Part of a small language model's weights.
Size: 15 layers, width 640, 5 heads of 128, MLP 2560 tanh GELU, vocabulary 18187, 86.2M parameters.
Training: a variant of Adam for these matrices, 880M tokens.
MLP neurons of a small language model. Each row is named by its layer, matrix (up: input weights) and neuron, and shows model dimensions 506-633. Each number is 200 + 30 x the weight over its row's rms, rounded and kept within 0 to 999.
A block is one neuron, or neurons of one layer that tend to fire together. After each block is what it responds to, as a language model described it from the Wikipedia text at the highest values.

L3.up32,242,204,192,186,193,221,210,223,206,225,214,163,174,250,190,199,255,176,196,171,188,223,210,208,289,214,178,185,236,268,219,192,202,202,189,136,196,200,217,241,164,186,237,158,209,214,223,168,206,197,222,201,210,150,180,208,179,259,207,155,216,210,189,183,229,193,172,193,221,205,243,205,152,214,145,173,199,223,208,192,218,212,240,204,220,207,205,209,176,193,214,234,225,143,198,261,178,193,181,174,228,220,160,179,222,198,231,203,213,192,184,242,190,212,300,175,185,152,197,235,183,204,193,175,287,196,247,237
L3.up86,172,199,242,201,189,211,238,147,201,233,178,196,172,232,212,214,166,157,208,143,231,145,195,210,252,157,253,234,196,212,178,160,211,179,129,180,191,176,224,212,156,217,209,148,224,235,208,167,170,214,131,209,182,210,204,194,205,196,218,199,150,210,227,156,222,214,225,226,120,223,220,190,218,201,152,184,181,192,202,170,237,168,206,200,169,224,209,202,199,220,230,219,167,189,171,216,257,176,209,277,139,259,177,179,191,205,185,190,227,174,188,181,198,186,168,217,187,223,173,228,136,205,199,259,277,230,211,268
L3.up238,197,174,230,212,194,193,209,204,137,173,204,170,176,226,165,173,207,187,168,145,206,196,199,233,212,207,189,169,250,195,160,150,230,221,178,228,215,270,148,171,176,160,232,176,265,198,211,188,209,240,225,222,174,191,170,190,204,247,188,238,177,228,203,237,248,204,199,204,208,191,176,202,204,185,222,188,156,234,170,214,219,236,173,210,169,250,199,201,197,174,228,231,251,200,196,186,170,235,153,193,198,169,234,224,200,179,221,183,221,156,268,211,218,207,233,202,144,166,184,201,198,206,191,200,183,201,167,263
L3.up317,217,210,178,232,178,202,223,212,174,205,218,229,219,164,167,224,211,187,220,168,178,181,236,200,201,160,159,233,218,208,230,259,196,206,150,231,210,224,236,181,167,206,177,209,217,244,201,189,163,202,170,152,197,244,231,195,179,223,216,181,229,190,165,238,249,166,190,228,218,279,192,137,245,241,222,232,175,261,231,193,190,178,152,230,198,273,179,170,183,165,156,203,175,226,219,202,207,196,207,228,211,224,174,237,228,299,237,235,214,183,231,165,178,172,180,231,198,167,157,222,210,218,157,198,249,154,204,216
L3.up407,188,190,216,207,181,201,182,163,192,200,153,211,210,160,206,156,183,139,148,210,149,219,248,222,155,179,221,199,190,227,236,210,182,215,155,220,183,206,213,206,177,182,185,240,204,268,256,199,128,215,210,209,247,165,209,191,163,196,216,173,202,207,172,227,198,211,156,210,167,191,153,198,220,201,214,171,212,167,182,172,130,226,165,233,173,238,264,210,213,168,161,153,239,219,217,209,188,182,214,232,197,201,125,198,221,220,188,210,226,159,176,187,249,145,204,233,226,243,198,244,159,213,264,200,229,157,170,229
L3.up483,161,233,237,210,113,209,194,175,207,254,188,232,160,217,210,152,227,197,183,152,196,176,242,189,250,159,232,226,242,213,192,211,225,227,204,173,185,211,218,127,183,189,197,291,172,191,254,153,173,202,211,248,204,174,174,192,245,221,205,195,224,232,209,182,202,182,204,189,267,244,224,159,184,170,191,184,211,189,168,186,200,189,196,201,202,208,163,193,185,165,220,211,194,235,182,200,189,207,208,128,223,265,204,216,152,164,238,157,246,166,252,176,194,172,200,195,213,216,172,256,189,171,146,189,194,238,180,208
L3.up545,221,162,192,198,190,202,207,185,204,217,195,212,169,187,207,207,184,143,227,193,159,209,222,196,229,149,177,194,182,217,191,209,206,246,109,181,185,213,233,176,177,195,202,214,277,224,249,167,213,146,193,249,208,198,225,208,249,250,209,183,148,181,172,198,221,213,190,186,212,218,177,148,190,218,191,232,188,223,188,175,234,207,215,205,213,212,199,186,199,228,169,232,183,150,187,254,211,183,237,265,216,162,189,196,278,240,213,200,216,182,228,196,216,232,215,184,154,180,170,211,183,255,163,191,216,228,212,152
L3.up718,240,199,245,191,195,211,188,103,214,149,194,212,214,247,194,234,169,226,190,205,228,137,282,195,233,247,219,188,199,248,255,219,221,162,210,178,160,224,157,172,195,220,197,217,198,178,209,217,233,224,201,176,204,188,273,196,204,186,209,203,183,182,238,182,194,164,183,189,177,179,173,168,241,173,242,199,144,228,213,211,212,189,189,208,253,224,195,191,201,216,175,194,176,205,229,218,253,170,179,150,196,217,212,147,187,187,218,184,208,144,238,174,186,184,175,181,209,162,167,231,180,247,233,220,222,173,164,229
L3.up840,150,202,168,205,94,206,205,148,171,234,203,229,211,173,164,184,202,206,237,199,197,161,197,206,152,219,177,206,180,218,243,188,206,223,157,235,199,206,143,162,160,199,186,187,221,182,222,248,152,218,232,186,216,242,219,197,159,223,220,237,196,198,227,239,176,172,213,186,178,146,188,149,256,194,211,227,133,216,184,218,228,200,133,196,205,245,179,168,187,224,216,250,191,236,174,202,200,236,180,174,181,261,188,161,226,250,206,205,219,167,272,210,245,177,129,240,237,229,163,224,200,206,260,174,209,202,187,201
L3.up892,183,179,188,201,214,240,220,183,181,136,181,183,184,145,166,199,193,160,217,182,183,157,201,218,153,137,226,177,253,176,203,224,183,208,170,184,239,211,217,205,199,202,197,207,184,242,193,154,136,191,196,208,204,231,194,224,220,174,213,247,214,202,204,225,148,205,201,198,223,196,165,193,197,192,207,207,211,212,215,179,159,194,172,190,249,276,157,198,234,211,186,252,209,212,226,169,163,205,233,190,199,203,143,284,216,248,199,198,227,159,204,252,224,176,232,187,254,191,209,243,225,189,271,170,242,175,269,190
L3.up1036,170,229,218,186,198,189,203,155,186,222,164,230,153,225,147,218,175,182,240,188,181,173,233,189,157,197,169,165,247,199,223,181,160,192,204,205,199,240,163,170,187,202,199,164,195,180,210,200,202,178,195,164,208,237,179,199,168,206,218,151,213,187,168,169,223,233,203,238,148,210,190,188,221,207,223,177,214,245,211,218,205,220,188,215,223,217,210,175,182,177,169,214,203,221,200,185,246,180,195,199,172,199,87,188,215,187,198,275,217,193,197,187,160,193,188,218,193,224,180,169,192,224,202,199,188,198,202,208
L3.up1100,187,161,246,242,168,226,216,163,187,164,134,191,206,212,190,152,240,186,185,220,181,138,230,217,179,234,217,183,251,169,181,195,256,230,202,187,204,164,178,181,200,170,182,146,203,234,223,142,194,156,192,177,210,217,182,254,206,234,243,269,165,221,235,212,239,232,214,196,166,257,192,223,171,127,195,182,203,220,144,162,147,224,202,188,209,196,207,232,223,186,238,242,235,223,240,225,218,195,145,220,227,163,164,215,269,220,210,170,203,168,222,203,184,213,241,203,166,192,225,167,197,219,256,240,214,183,144,244
L3.up1131,187,154,217,228,214,197,180,172,203,167,179,220,170,253,158,229,216,222,228,156,189,185,226,207,187,166,205,204,200,199,241,221,224,186,113,207,194,230,165,132,263,241,161,177,260,237,205,180,178,178,192,244,189,201,162,184,188,169,231,182,177,192,114,186,247,225,172,204,214,239,241,185,243,216,241,185,175,225,180,182,222,229,149,213,155,202,220,226,166,206,184,195,176,216,167,197,256,164,167,259,208,190,223,191,166,192,201,187,222,195,250,199,218,131,231,167,160,180,191,235,160,165,183,198,178,236,192,214
L3.up1178,131,177,241,243,136,135,184,173,203,221,243,209,188,149,196,153,199,235,229,198,192,162,210,193,183,260,148,214,204,218,202,205,193,200,158,210,178,222,234,175,169,221,198,233,182,169,194,158,222,226,184,172,224,200,131,247,151,255,237,224,209,210,230,161,192,203,218,235,196,203,230,152,205,122,190,179,192,177,182,179,187,165,142,208,220,224,194,215,228,182,227,276,210,228,199,223,201,211,209,205,195,214,176,221,231,237,206,242,185,155,228,192,187,146,189,221,213,233,188,202,221,247,230,293,194,181,173,230
L3.up1188,217,187,218,263,170,204,215,206,201,207,226,186,177,187,162,199,144,212,222,184,192,199,184,190,223,171,233,220,199,231,199,190,200,193,181,202,200,161,193,180,179,219,145,223,220,212,216,184,195,180,178,217,220,177,211,210,143,239,203,188,202,213,184,162,213,216,276,235,191,210,196,164,252,173,181,206,196,223,192,221,232,218,211,193,187,281,152,195,208,211,177,217,235,231,185,190,214,197,203,308,195,212,159,209,196,242,198,228,226,140,158,231,240,167,227,187,180,296,171,198,168,265,213,270,210,185,204,214
L3.up2311,199,222,250,197,159,195,212,161,177,149,175,179,210,241,189,210,185,220,169,205,166,163,202,242,224,239,192,195,222,183,171,198,257,246,183,168,201,251,171,205,170,187,201,168,257,194,184,186,199,163,148,220,224,230,189,206,197,202,234,261,212,201,197,256,212,219,204,203,208,248,250,196,230,177,216,177,239,186,174,171,168,202,164,203,190,279,210,220,169,130,211,203,261,217,160,208,188,213,165,213,199,214,213,207,231,180,200,190,202,168,251,208,237,247,197,188,144,200,179,177,183,148,210,215,185,190,181,248
Description: Mainly goal and touchdown after scored/first/field in sports biographies; also predictable nouns or word-starts finishing set phrases, e.g. Javelin throw, Production compan(ies).

L9.up179,255,187,194,227,154,217,221,173,211,193,202,163,194,211,119,205,233,204,239,224,259,207,261,191,184,262,194,210,222,202,195,161,220,191,145,199,245,219,172,199,180,205,158,177,245,154,182,189,212,189,136,174,232,197,206,190,185,212,224,269,172,190,210,224,209,152,215,282,178,199,218,190,205,123,234,198,191,204,208,143,206,193,233,240,159,246,161,208,190,157,229,192,262,226,204,204,199,236,221,182,170,198,208,219,203,181,179,211,206,159,236,183,226,164,224,299,218,185,175,203,225,177,190,263,203,233,205,185
Description: Word-initial or mid-word pieces needing a continuation, often a noun before a plural ending after counts, e.g. touchdown(s), kn(olls), quar(ters), mir(rors).

L3.up141,171,108,247,196,244,203,190,166,182,263,226,214,189,179,175,172,157,162,186,172,221,188,215,214,164,152,244,170,217,244,225,228,189,194,115,165,167,170,184,132,234,206,182,258,221,201,256,197,229,206,179,194,209,187,234,172,237,123,204,208,233,230,229,162,206,168,235,139,183,222,247,196,246,211,199,183,181,218,193,149,168,192,187,164,174,219,231,200,196,217,213,180,174,178,166,182,226,135,161,252,211,225,207,186,212,184,198,232,194,215,183,150,199,185,180,151,204,221,182,220,200,164,188,263,162,190,233,187
L3.up236,147,219,228,187,216,227,203,136,192,185,160,194,215,238,166,229,194,175,218,180,256,238,197,236,177,180,206,173,202,200,178,184,165,212,177,165,170,225,212,167,229,221,193,186,203,195,236,200,161,198,185,232,215,227,158,160,209,186,196,233,170,194,184,203,232,199,175,212,135,219,202,218,250,209,192,216,197,237,171,146,205,169,182,202,191,233,137,189,225,200,248,201,153,201,238,211,192,152,204,253,179,241,220,212,217,216,207,143,200,205,247,135,190,179,237,228,182,223,170,192,212,199,185,233,163,224,167,209
L3.up362,175,177,201,191,230,191,178,216,191,186,165,205,206,268,201,186,235,195,211,188,188,222,215,191,215,227,254,205,203,189,213,242,212,196,210,168,195,242,201,141,172,200,178,206,213,139,167,121,183,180,175,193,218,196,191,216,235,192,207,194,149,205,236,225,199,193,180,223,226,171,183,174,257,214,205,199,190,239,204,259,159,215,164,224,182,225,211,188,234,162,239,192,146,177,192,224,224,177,155,197,265,221,212,212,233,249,229,186,226,195,216,201,176,198,244,192,203,200,184,214,172,228,196,203,169,175,248,224
L3.up593,193,163,210,236,213,185,223,226,176,196,178,195,217,186,178,169,228,211,206,188,182,182,210,198,147,208,195,197,226,183,151,210,207,209,139,226,176,201,243,198,188,166,242,236,235,220,245,202,241,197,180,149,187,197,164,201,236,161,208,183,168,198,171,187,190,231,187,169,254,188,242,212,174,166,273,205,197,261,213,139,238,189,203,234,190,179,255,210,186,220,263,191,141,230,192,203,213,238,238,221,177,265,206,178,164,185,209,200,233,216,151,206,179,200,208,214,205,248,189,213,155,169,231,251,244,200,148,237
L3.up696,198,192,225,191,221,198,177,204,203,169,176,113,195,205,188,169,222,238,192,233,185,198,181,184,203,222,183,175,201,228,210,199,225,236,175,147,162,240,244,201,157,194,200,161,210,237,166,172,229,174,193,242,175,183,182,227,201,199,212,229,179,191,182,233,210,209,168,202,242,195,260,165,226,170,200,225,235,165,226,198,182,220,230,214,245,172,240,205,293,220,237,312,184,168,202,163,217,208,196,207,202,222,188,198,237,205,241,223,224,191,255,188,189,124,214,218,218,186,204,169,194,228,206,187,164,260,191,265
L3.up989,259,182,216,176,168,251,199,195,197,243,187,210,221,196,187,245,177,230,202,137,214,205,213,187,166,179,216,171,215,229,195,192,194,216,145,183,186,261,207,134,203,203,160,224,233,207,168,177,217,225,146,201,166,215,188,175,197,188,215,230,177,223,202,178,227,176,250,203,183,250,175,170,217,241,268,237,190,177,167,215,180,190,211,204,208,200,212,208,260,217,265,216,213,232,172,166,253,150,168,238,229,202,164,207,219,221,208,173,188,244,144,201,191,131,165,212,215,178,136,190,192,235,213,167,217,177,224,257
L3.up1008,160,166,235,216,219,226,189,213,196,248,186,199,216,215,210,165,209,158,213,220,155,175,190,228,231,180,200,192,243,274,227,189,183,202,158,157,177,271,222,159,254,169,213,255,202,182,264,160,204,258,226,240,199,226,167,212,187,218,235,208,178,194,241,224,274,216,194,228,193,245,207,214,221,186,200,205,252,198,173,174,192,177,205,230,196,182,205,207,201,197,235,219,183,182,178,183,213,191,201,174,230,198,208,235,188,261,204,195,249,194,227,222,184,222,194,217,241,213,195,240,192,182,189,227,230,179,122,271
L3.up1158,185,172,228,189,189,161,229,197,181,242,205,130,218,227,188,176,220,169,183,213,210,219,201,216,197,215,217,231,221,232,175,193,193,197,189,202,150,204,227,186,185,211,230,174,228,229,228,143,196,234,164,161,171,219,193,173,188,177,211,162,199,196,166,198,189,239,188,189,218,240,195,225,204,183,215,244,221,211,189,195,231,159,140,211,180,194,196,187,213,228,238,197,188,196,230,227,282,226,197,257,177,229,194,165,183,228,224,239,261,217,188,209,208,215,218,232,188,240,187,165,160,235,192,181,223,202,201,221
L3.up1212,175,184,219,190,212,204,202,218,170,189,214,141,151,211,218,198,188,220,188,153,150,208,205,214,198,195,155,225,213,198,177,205,185,199,174,247,185,206,281,170,137,194,219,207,261,212,216,142,191,186,143,150,216,158,199,182,220,214,204,186,177,181,191,194,185,250,184,193,250,234,211,186,172,213,224,177,237,212,197,181,202,183,184,219,182,167,208,189,212,183,201,184,167,207,220,316,263,236,191,253,170,207,217,165,233,202,217,183,186,211,193,196,232,227,169,243,192,176,180,148,137,225,203,223,229,178,167,198
L3.up1612,252,208,211,185,202,178,196,219,165,143,226,180,234,236,212,171,203,216,168,156,223,195,252,217,214,209,250,225,205,213,194,169,229,245,226,170,188,174,194,194,149,205,225,190,247,256,285,183,220,231,132,179,197,154,225,206,151,234,210,182,210,202,234,186,193,228,233,207,165,265,164,169,233,169,240,171,211,199,192,210,252,183,183,220,166,168,220,216,203,192,207,211,183,194,212,192,242,203,182,176,189,193,158,185,234,216,193,212,196,195,170,189,230,172,199,224,176,221,190,145,190,208,230,203,232,186,177,179
L3.up1621,208,179,178,221,219,227,223,190,234,226,187,205,225,194,228,193,209,173,137,159,251,177,204,214,181,179,164,155,202,218,251,237,194,206,146,184,192,252,194,154,194,214,98,220,230,198,177,172,208,190,126,208,182,201,176,193,206,192,232,204,206,214,257,192,227,189,240,192,158,215,225,243,205,235,246,193,213,239,127,211,215,167,176,204,187,219,199,199,192,201,234,223,186,200,203,197,205,144,155,255,193,206,129,210,225,200,185,231,206,220,191,168,180,216,157,189,228,197,220,249,196,218,195,201,213,165,203,191
L3.up1652,186,189,302,184,226,186,208,166,181,162,176,199,178,149,216,221,164,196,278,187,157,200,227,194,180,169,214,214,248,197,211,222,200,197,134,202,223,179,207,125,197,212,173,243,222,150,167,192,223,193,219,214,208,233,210,196,238,186,220,167,225,206,193,221,235,170,171,196,221,181,220,207,231,197,213,169,195,222,191,158,176,214,202,210,164,183,168,248,228,207,172,181,237,182,156,200,199,126,177,266,224,173,219,200,148,203,178,201,188,178,241,164,232,244,166,247,200,170,161,231,233,230,185,200,179,231,240,205
L3.up1813,222,204,229,215,211,204,157,227,191,201,211,209,218,274,199,166,196,202,196,179,270,279,201,206,225,177,232,185,215,255,233,232,195,191,177,171,182,204,228,210,245,206,137,221,216,178,256,182,190,202,210,175,197,210,165,210,229,168,208,195,194,208,226,202,199,210,230,194,165,222,221,164,144,176,183,207,197,164,250,181,166,201,179,207,189,174,237,214,173,187,278,157,168,198,196,170,229,247,196,195,214,224,155,183,190,239,200,247,231,195,195,198,183,216,220,216,190,193,184,205,173,140,242,180,222,160,176,248
L3.up1826,149,160,213,213,167,192,198,175,191,196,177,143,188,177,246,195,232,163,231,168,199,207,219,240,165,161,209,199,226,158,207,219,216,202,144,191,161,227,218,184,232,193,265,250,227,224,238,148,217,204,174,234,191,151,201,196,148,164,239,226,193,181,167,196,194,254,175,203,191,282,209,170,184,206,225,240,177,231,183,206,209,194,173,251,157,202,238,207,214,196,219,174,190,238,219,236,245,230,223,208,177,161,219,191,201,185,175,156,240,218,203,214,231,241,157,236,207,273,197,201,166,204,219,246,304,172,114,218
L3.up1913,200,177,204,218,207,162,196,194,200,177,199,192,214,181,197,238,171,235,200,170,208,136,207,203,182,200,185,208,231,189,248,222,196,226,197,108,193,205,264,168,192,197,296,242,206,172,224,162,199,142,191,201,205,242,183,201,223,165,194,191,201,195,169,209,238,199,144,150,205,261,243,158,201,156,222,209,209,195,189,146,217,228,190,205,208,180,246,192,249,223,228,209,146,173,191,207,192,251,216,204,201,269,224,197,191,199,196,196,196,175,205,164,197,211,174,243,228,205,175,170,148,138,182,190,210,225,198,176
L3.up2265,166,208,175,173,202,186,220,181,155,202,172,170,174,193,185,224,180,211,140,133,221,153,153,220,123,179,251,188,248,233,241,179,182,215,110,176,167,253,179,116,193,200,188,212,210,202,177,206,223,191,152,166,240,213,221,151,163,192,223,193,141,215,207,182,223,178,214,159,188,216,262,192,249,215,220,168,163,216,152,181,167,146,177,228,211,176,224,215,243,207,254,229,195,239,218,184,190,153,181,228,197,266,215,206,184,242,187,207,195,203,168,147,180,201,160,213,201,206,197,197,225,225,221,225,183,124,193,267
Description: Final suffix pieces that complete an adjective before a noun, such as -ous, -ical, -ed, -tal, -able (ambig-uous, botan-ical, horizon-tal), plus whole adjectives like consecutive, electric, simple.

L7.up63,200,144,219,220,150,202,202,181,175,203,202,236,144,207,189,260,169,137,231,165,180,162,217,186,169,176,196,227,168,180,217,167,192,197,180,221,183,142,229,155,178,180,135,220,241,222,210,176,219,153,199,176,177,167,261,229,231,188,226,246,235,225,200,207,173,193,274,217,198,190,159,166,196,161,200,240,207,211,189,196,179,211,152,215,219,216,243,216,223,190,163,172,216,188,211,223,233,252,187,158,158,269,210,224,258,229,192,243,151,213,201,236,214,203,227,178,133,208,171,207,171,190,241,180,198,165,208,185
L7.up244,223,197,195,228,226,203,222,203,159,195,149,227,230,193,205,173,163,160,162,182,196,199,268,218,195,229,227,180,212,157,232,163,179,207,194,190,185,150,167,206,222,157,183,168,243,247,202,215,193,197,196,231,207,175,246,198,171,209,220,232,204,217,204,213,171,199,272,223,193,176,203,162,209,170,232,223,211,240,219,260,159,264,114,227,204,219,229,201,210,229,224,146,163,185,225,220,198,181,204,242,203,176,211,209,253,240,203,215,188,170,237,189,228,126,180,199,188,215,175,177,133,210,254,190,175,181,165,193
L7.up1030,185,181,213,208,205,237,241,183,151,220,120,185,222,253,147,210,155,194,171,233,180,207,206,202,200,191,250,183,166,196,163,192,249,211,165,193,200,163,246,181,198,151,211,200,215,193,233,189,150,262,213,238,227,235,216,178,225,228,214,211,215,175,147,214,193,152,266,240,190,185,207,154,182,185,201,219,246,206,242,208,186,297,193,214,220,222,240,232,261,195,197,172,201,177,168,211,175,179,207,207,198,185,209,190,174,229,193,203,212,169,218,129,174,146,206,169,176,214,153,175,189,225,228,197,180,231,175,210
L7.up1621,172,200,217,195,200,220,247,180,178,197,159,191,167,157,196,215,215,213,217,217,182,150,216,193,167,237,163,254,225,156,257,206,196,218,192,176,228,188,215,246,169,214,188,216,231,245,191,187,188,144,186,192,241,196,214,194,164,187,209,224,169,225,213,215,240,194,242,277,211,215,142,138,226,200,185,237,203,167,230,239,158,233,196,224,197,213,202,218,221,228,252,182,250,207,197,194,252,229,222,275,194,225,197,163,237,199,195,245,194,151,197,131,255,153,209,240,200,231,183,185,182,216,196,224,186,159,217,208
Description: Column-header words in wiki tables, especially numeric or measurement columns such as %, Time, Percent, Votes, Length, and Rating; more weakly, quantity nouns in prose (capacity, time, of).

L7.up785,202,132,247,174,188,210,183,189,201,187,198,254,141,256,160,198,200,201,150,176,156,191,190,173,220,202,215,197,242,247,196,203,198,202,151,150,188,216,212,139,210,195,211,186,210,180,204,206,175,231,141,157,179,182,180,199,191,164,196,199,214,225,218,216,197,180,239,132,205,246,227,161,193,174,211,152,200,222,173,148,144,171,177,207,158,208,279,184,154,191,229,220,214,242,163,230,232,227,110,195,202,214,136,158,137,212,228,229,182,197,176,210,206,225,170,198,213,175,161,204,169,198,209,204,207,189,212,241
L7.up988,182,175,268,189,205,170,194,180,187,122,145,223,192,192,258,203,231,214,214,126,225,220,243,209,177,222,168,229,190,184,227,213,196,186,168,229,209,212,198,220,196,203,167,179,199,212,222,205,230,184,165,190,237,113,175,168,182,162,210,168,182,225,167,195,174,202,212,170,222,240,228,232,229,199,217,236,166,278,178,180,210,183,244,212,216,167,180,165,225,199,173,228,198,125,177,224,266,153,155,230,161,192,204,197,215,199,189,200,216,198,263,137,167,186,160,199,217,169,221,218,282,250,213,219,206,179,240,217
L7.up1768,179,199,270,210,161,223,238,170,193,178,193,198,232,203,180,208,203,170,223,182,186,223,240,214,204,211,194,226,177,222,176,168,226,233,171,184,156,178,192,197,208,232,154,221,265,200,203,214,199,209,188,225,228,208,169,190,215,225,261,224,187,231,187,192,206,185,185,206,123,220,187,237,247,225,228,172,194,198,251,224,191,220,163,185,207,260,216,213,230,211,214,226,187,197,156,168,223,206,126,193,198,190,208,181,240,212,207,214,233,157,186,163,191,177,236,210,208,223,164,214,205,251,233,270,244,221,232,257
L7.up2033,225,170,254,187,172,172,186,174,177,225,185,174,187,237,212,174,197,206,173,159,236,223,223,210,255,197,215,157,227,285,186,172,203,188,172,182,164,198,219,171,181,191,155,204,202,193,211,170,201,227,151,175,213,204,180,196,185,162,234,200,133,193,223,182,243,154,199,210,176,263,256,226,245,162,221,164,175,215,189,233,186,212,172,214,236,175,187,166,195,170,247,205,156,224,122,214,189,217,161,208,195,179,171,181,219,228,226,236,216,205,114,203,238,187,188,236,214,233,192,227,187,269,188,245,191,95,188,238
Description: Final suffix pieces (-ed, -ated, -ized, -ible, -istic) that complete a participle or adjective before a noun, as in fabricated evidence, intricate inlay, compatible systems.

L9.up1383,168,187,181,173,232,182,190,246,186,211,205,204,181,203,225,176,167,201,246,189,200,234,226,183,178,217,225,202,252,238,271,208,176,213,171,192,231,215,217,171,205,167,170,228,177,156,177,157,192,195,208,231,236,164,168,176,210,167,241,207,150,179,171,228,206,167,163,201,172,233,252,216,216,178,221,182,206,216,173,197,171,195,190,224,215,133,166,213,216,188,235,200,216,164,137,195,193,140,204,226,202,276,194,171,195,238,232,195,190,174,134,119,201,191,180,184,228,194,170,211,202,242,217,184,171,167,232,203
Description: Final piece of a past-participle or adjective used as a modifier before a noun, such as actively managed, self-proclaimed, Allied-occupied, disabled.